Part of a small language model's weights.
Size: 14 layers, width 320, 5 heads of 64, 22.5M parameters.
MLP neurons of a small language model. Each row is named by its layer, matrix (up: input weights) and neuron, and shows model dimensions 96-191. Each number is 50 + 12 x the weight over its row's rms, rounded and kept within 0 to 99.
Before each neuron's rows, "fires in" lists the words (lower case) most often at its 100 highest values on Wikipedia text that the model never trained on.

fires in: "an"
L11.up941:55 50 44 50 47 49 58 61 37 31 60 49 54 46 21 55 46 39 40 71 58 36 61 50 53 63 69 39 49 58 48 52 52 42 41 36 27 59 64 68 49 54 35 32 31 28 34 51 50 75 42 62 45 55 33 49 52 59 52 61 60 65 54 44 60 56 52 56 37 26 42 36 59 56 66 20 43 42 58 55 48 43 51 51 55 45 60 47 52 42 52 44 57 37 27 54

fires in: "to", "or", "k"
L3.up831:59 58 49 46 38 58 68 55 51 53 51 58 45 48 46 32 61 43 62 55 63 43 44 34 34 45 38 50 58 46 31 24 47 42 47 61 31 59 44 58 74 53 47 61 49 44 54 42 47 39 64 72 58 42 62 57 51 47 43 42 76 75 46 51 38 43 39 33 22 48 41 40 91 47 49 49 38 44 36 49 42 57 61 43 46 50 30 43 45 58 44 41 48 60 48 50

fires in: "and", "or", "ecoregion"
L9.up621:42 51 62 44 66 43 66 62 64 39 51 70 59 73 46 57 52 55 56 42 48 57 51 50 51 60 37 75 46 58 45 52 72 56 59 42 55 18 45 45 54 63 61 52 39 56 49 53 47 66 44 52 59 45 64 38 45 44 55 40 51 61 42 39 36 38 55 57 31 60 58 67 40 55 68 43 50 49 78 44 28 62 63 34 33 47 35 58 68 36 40 41 41 37 66 57

fires in: "also", "and", "often", "has"
L7.up16:45 43 61 48 39 73 55 25 47 43 29 79 63 61 54 36 51 43 45 37 45 43 51 51 71 36 42 45 56 53 42 56 49 52 43 73 64 39 40 62 41 67 57 38 57 40 41 54 59 49 35 53 46 45 61 31 56 33 42 64 60 59 63 50 61 53 44 40 45 40 52 56 46 50 54 38 17 43 48 28 49 42 44 32 34 46 61 52 56 50 73 63 47 45 63 37

fires in: "at", "was", "is"
L9.up940:58 53 34 56 40 47 52 37 38 43 62 56 44 68 48 59 50 69 72 45 52 43 34 40 54 51 40 39 53 56 48 50 45 52 63 33 55 66 47 45 48 65 59 48 52 47 58 50 23 49 37 52 60 61 26 41 26 35 62 46 49 44 59 61 46 53 62 53 63 46 51 54 51 53 33 50 51 54 43 66 67 59 40 39 41 74 32 66 51 44 41 42 37 63 35 45

fires in: "an"
L10.up1202:86 46 38 26 53 54 53 58 58 45 55 31 31 64 57 69 62 46 60 34 47 37 50 69 71 47 52 50 49 49 32 65 46 61 57 41 32 30 49 46 47 60 31 44 29 38 48 53 36 37 34 70 50 39 42 52 55 55 20 30 38 50 47 58 43 60 45 58 57 25 44 12 43 51 49 51 40 30 44 63 54 71 33 33 38 34 44 67 61 41 72 55 53 61 52 46

fires in: "and"
L7.up942:43 51 58 56 54 80 40 60 49 35 57 50 51 55 37 52 45 53 56 54 47 32 71 55 56 49 33 56 41 52 64 48 40 29 62 49 50 29 69 44 57 37 55 45 64 45 66 47 48 55 44 31 52 43 52 66 46 47 47 52 50 62 48 40 29 48 67 46 51 57 47 71 48 47 64 44 49 44 49 42 66 56 73 44 29 52 52 63 69 34 53 71 38 42 68 32

fires in: "m", "jain", "to"
L3.up794:49 53 36 34 71 73 50 54 55 51 43 34 53 50 34 56 55 29 59 52 69 39 47 40 41 34 57 80 57 50 58 50 57 38 45 47 44 61 46 38 43 49 32 72 29 52 48 72 50 50 36 57 44 52 49 74 58 53 57 49 44 83 51 63 42 62 36 48 49 52 36 57 68 63 40 73 67 46 58 25 50 77 35 49 56 88 52 55 37 46 56 55 56 32 63 50

fires in: "by", "to", "and", "for", "from"
L10.up283:44 26 49 70 68 37 39 49 56 55 52 56 38 50 60 34 54 57 47 61 44 55 46 45 47 57 61 54 37 44 44 44 50 48 58 47 54 58 49 41 40 49 36 60 43 41 48 77 45 64 51 47 34 60 33 50 41 49 41 34 42 61 53 52 54 54 60 50 36 30 61 37 53 51 62 23 72 33 32 33 45 41 53 28 36 29 42 48 57 41 45 62 49 49 64 49

fires in: "to", "with"
L7.up742:44 34 47 77 59 58 67 57 57 75 54 31 51 38 40 54 69 55 36 73 39 60 37 40 46 50 64 41 49 52 40 46 29 45 36 38 45 62 52 53 70 52 50 59 80 47 62 39 41 40 76 53 33 45 29 64 47 32 58 50 57 63 49 37 45 68 49 46 62 41 53 30 62 55 63 55 28 61 49 38 40 47 52 52 48 68 60 69 33 49 65 73 48 38 67 35

fires in: "state", "of", "to"
L2.up1059:49 37 50 69 52 63 16 47 56 25 51 52 37 29 49 34 42 44 47 55 27 31 35 33 53 49 58 52 61 31 57 43 60 63 46 42 49 39 40 68 65 66 59 99 51 56 31 41 54 58 47 49 47 55 45 27 26 45 56 51 52 33 36 69 58 49 32 40 52 22 40 59 36 57 57 65 64 49 30 60 50 49 50 51 39 59 22 35 72 53 53 64 26 53 53 38

fires in: "to"
L10.up1095:28 41 58 58 45 55 39 33 59 51 70 55 58 42 46 55 60 40 28 51 38 54 60 57 70 42 78 54 42 60 76 41 54 52 30 43 63 58 38 80 71 69 51 47 38 45 39 58 31 47 46 52 40 49 53 60 57 22 28 48 55 44 54 29 44 52 61 44 59 35 53 37 34 42 47 64 40 48 53 55 68 41 63 23 37 46 46 41 65 51 63 63 55 58 49 44

fires in: "to", "not", "could", "would"
L10.up820:43 65 49 66 66 55 66 44 72 75 43 36 69 32 60 47 49 40 18 36 62 60 65 64 52 43 62 52 52 43 72 41 44 51 50 47 51 57 52 27 45 32 49 46 49 68 54 60 62 40 35 84 33 55 43 59 76 36 29 52 54 46 38 52 35 53 71 46 41 43 44 39 42 54 71 46 47 61 23 68 48 61 53 42 34 48 54 43 48 51 50 65 48 45 48 48